config.yaml
d_mlp: 640
norm_place: "pre"
norm_eps: 1e-05
positions: "rope"
tie_embeddings: false
init_std_down: 0.0
beta1: 0.93
batch_tokens: 262144
train_tokens: 960100000
steps: 3663
MLP neurons of a small language model. Each row is named by its layer, matrix (gate and up: input weights) and neuron, and shows model dimensions 176-271. Each number is 128 + 32 x the weight over its row's rms, rounded and kept within 0 to 255. Numbers have three digits each. A neuron's up and down rows have the sign that makes its largest values positive.
After each neuron's rows, "fires on" lists the tokens most often at its 100 highest values on Wikipedia text that the model never trained on. A number after a token or word is its count.

L5.gate559:122120097180162140098142114145169151180084118151126111135145147147119126148165134100082166128155121130154109145112150122091106146130175100101161136094130117093130151124124153144107120168086183098112113071045101091134139150146131178134141110163084150143124158144134140104125107134106106072
L5.up559:060212113168143189157091149135133152082078119127086127131152171181161202136165167110111163131156171148149119123138092132162145061112070139068097134129106122146085105112132106161141114069111130133109131114085165123132125166168189148106067100123119102113136151112183102104111180117118117142
fires on: "\n" 31, "s" 12, "ur" 10, "se" 8, "ay" 6, "ham" 5

L5.gate330:183125154143113133176161131124062109107152155133137145127125130159103088132117171171114133176174109153118096096134128133162141142136149088154113180120142153168132139141132127067059146123123083081133203132074114115167145148117154137170134109183114068096088125142182150107159148115166141125
L5.up330:114179178116105112137156166142125102095129112140158150143164087122160039104084177138112142183201107141131121083098155169138148114181144145167149109121101103114149137123174111124120182133179130132171085107080086119159094147102162121094153123046168161123116183107152091119180157140190128145
fires on: "and" 14, "or" 13, "ax" 12, "an" 10, "it" 8, "ric" 8

L2.gate302:176146164068138129133139147084143132186201191161151199130109110097086125124137134096120165101111129125166130133150122086134100119085223086148061129195118157155150126092131111164110198146140135227131114152102092089116101083099121126121147156160106083182131121160085180070155105113152105181
L2.up302:104145139130093188116133237141156133172142180131141143145152084112133101176157138116088094122122107136133103107149148111075072156157133094180113102163100099135133133114091167202140216193090123163146119143013100095110116083124101066124119110110133146107138172108106131161175090174191083067
fires on: "ith" 16, "on" 13, "port" 11, "ony" 8, "=" 5, "w" 5

L5.gate123:102142125143109083176132109137092144143100134113091087126196177140105099131143157157087114178203150163100144119147139092164184112125159157092135041141123129122090101136138136141100128157111098138093110059116110110119128116113138091068155133193116086085109145117200180171107153105182099088
L5.up123:093147086162123051136126115175106104157154133143063150119228130087128194198144101146145105114136156178154089095159119140174115059187155070153172135195162101158106113081128124175139124188104136109155123145128159139143123061164129106128058169116137045070097106147144160139156170130155157147
fires on: "t" 37, "ell" 10, "ct" 7, "ial" 7, "ar" 5

L7.gate585:152146108164108134145162126098185139181164127092110078164138127083155147134156092167175127073127156103133148123087161139146075089218098104150101122092149108141168174146129173161129141183087167139126159092128101146151217081085139140163082162134136128134109127098134095096117126112181161166
L7.up585:137171132151161130148119100091099125166152154092116141099095073077147111184131147148200126040137079163093151160095129111126113180085125110121118095169133111094106125163163165089106131068130122153161152152207151066090102125077136110073145146160131144146137196123144069146102107107135117130
fires on: " Cl" 28, "l" 22, "r" 12, "cl" 6, " St" 6

L2.gate556:159110143116124140146127091111106149154187046083130108118118116136111132077110084116118128149097154160153072128140096168162045170130147082192070144132157105088180128109155109133138148142103176077128122189145045074112126098151141141114137168120113089134162137117160157135146108091098092180
L2.up556:164123129206119107129183178165155103158142120126146139146048090092165070124113169123115106075199125094069158104062132132157073127081132126151114105143120082098150164096064129101109158118163084113116122161120134156109118161159100131081164104120109186045186071157147064143162068139124178095
fires on: "e" 27, "own" 16, "w" 15, "ort" 12, "ew" 8, "ith" 5

L8.gate617:136116133174178147158121134171094148130163177146135090136144194156077124079095097043128145124133205128121160115083150160130164144126122058140107164107106151131136139164102192094082082144156184146155080109076103150136137156159140157116110082114084147138095154142093125112089105091150104169
L8.up617:121160133144098190163158154148157154114078118144124122144175132128159125141212152079159078135144156143085158143104118089107193118138179110188142156080138118100127180123121099065038141101098152101116172125094112131165100084158124202148148145174044129110104139171120163105113155074141141206
fires on: "\n" 37, "o" 8, "n" 5, "–" 5

L5.gate518:124143155142132140183113082129065090143085139132122104128112109116109163138161093097110095113105185131153163137152127138133112159148081152135129133134136127117113125117083155141171134130143145123145170150106151170143147108111154166190142082160098141111120157115121096088134141118090070160
L5.up518:097149108120122161109121097089179131108131075124112111100131152135133200132184055098157108103047148132088182147123143161081116144119099132131111103086074136092166091143128170098138129132144119079108143085160133166106117140154124114112067144094187134097170137120120181083113168151128164142
fires on: " |" 30, " charac" 11, " against" 10, " at" 9, "ig" 8, "ou" 5

L2.gate599:121127085115165139151117153157089201114126142145114121087175134170108171143133066081135167160155171081084179122114099128065179136180096127142149140134074128124140221141062161106124165134058145141116130100082138098044122157178125124170206108088133115123070144110163114091174114126101120099
L2.up599:090148106138091131152142121110173123131154087173124138153148178181127150144132168089092136164099171137108182181119133150117122103127171143188178091077189093142130144180096155195140160097182137166065142104114107171135151177169161097119117134157059164164102174117101124111104105109139128109
fires on: "\n" 100

L2.gate295:092177140109106195198107180123127094150198130081166096081097150141162100084124158125091102127139129173202099127149104152101125094158131126075107129146139110147156146081139122091131136128076124133114131171128152071115119163115151155081153141174152130203145138097150120103147194111089159134
L2.up295:115166109083147082184178172152060105140089162124141110140122130083144112174170162166150131145150158153102113161200108080121152053147097116129122139153142142108108153117101149157158074182122136095138137115096160160147086132085073161117103145090150071137135113174111155130136156135118155146
fires on: "w" 59, "c" 11, "ch" 8, "ra" 6, "a" 6, "d" 4

L2.gate437:105075101187172139096156136115114162127169110102101151115105074084108149128138157165147110103082095182152147097123152096077154121102099150166101160123138105096142135131186147140061146132119108088113113101144099172109176122063090116107133141177135065155099172125137131141176165122175164114
L2.up437:131187136138149097089064149106111126113128203101081137155165117109100140118114077136161078162143171131137123081132130115137146149144148110105144124167151112120129122129155189114072102138096189205126107096165068101090168148074095079111142204195123141085100136108101127143119114130187085110
fires on: "r" 44, "re" 15, "l" 9, " includ" 5, "ater" 4

L8.gate113:139126102141117153139185110179092104134155137068117090113051143166108135113154105115122090131100203116159174171163141093122159163110120197140091142091107113124131152141148176137164145066150170083105138144143112118117184101151090169138087191148121104185096128152189126146184145104113099124
L8.up113:130146142133163180123137071085120089109156152107123124155158093052100152112146197098083163089087148153162151169136175130104111077105079209097118137121127146120198104109057090138110129148085176123093124075154163101180119045102048100075085093127157114134123102153105153128084132102115127143
fires on: " at" 40, " of" 11, ":" 10, " |" 7, "t" 4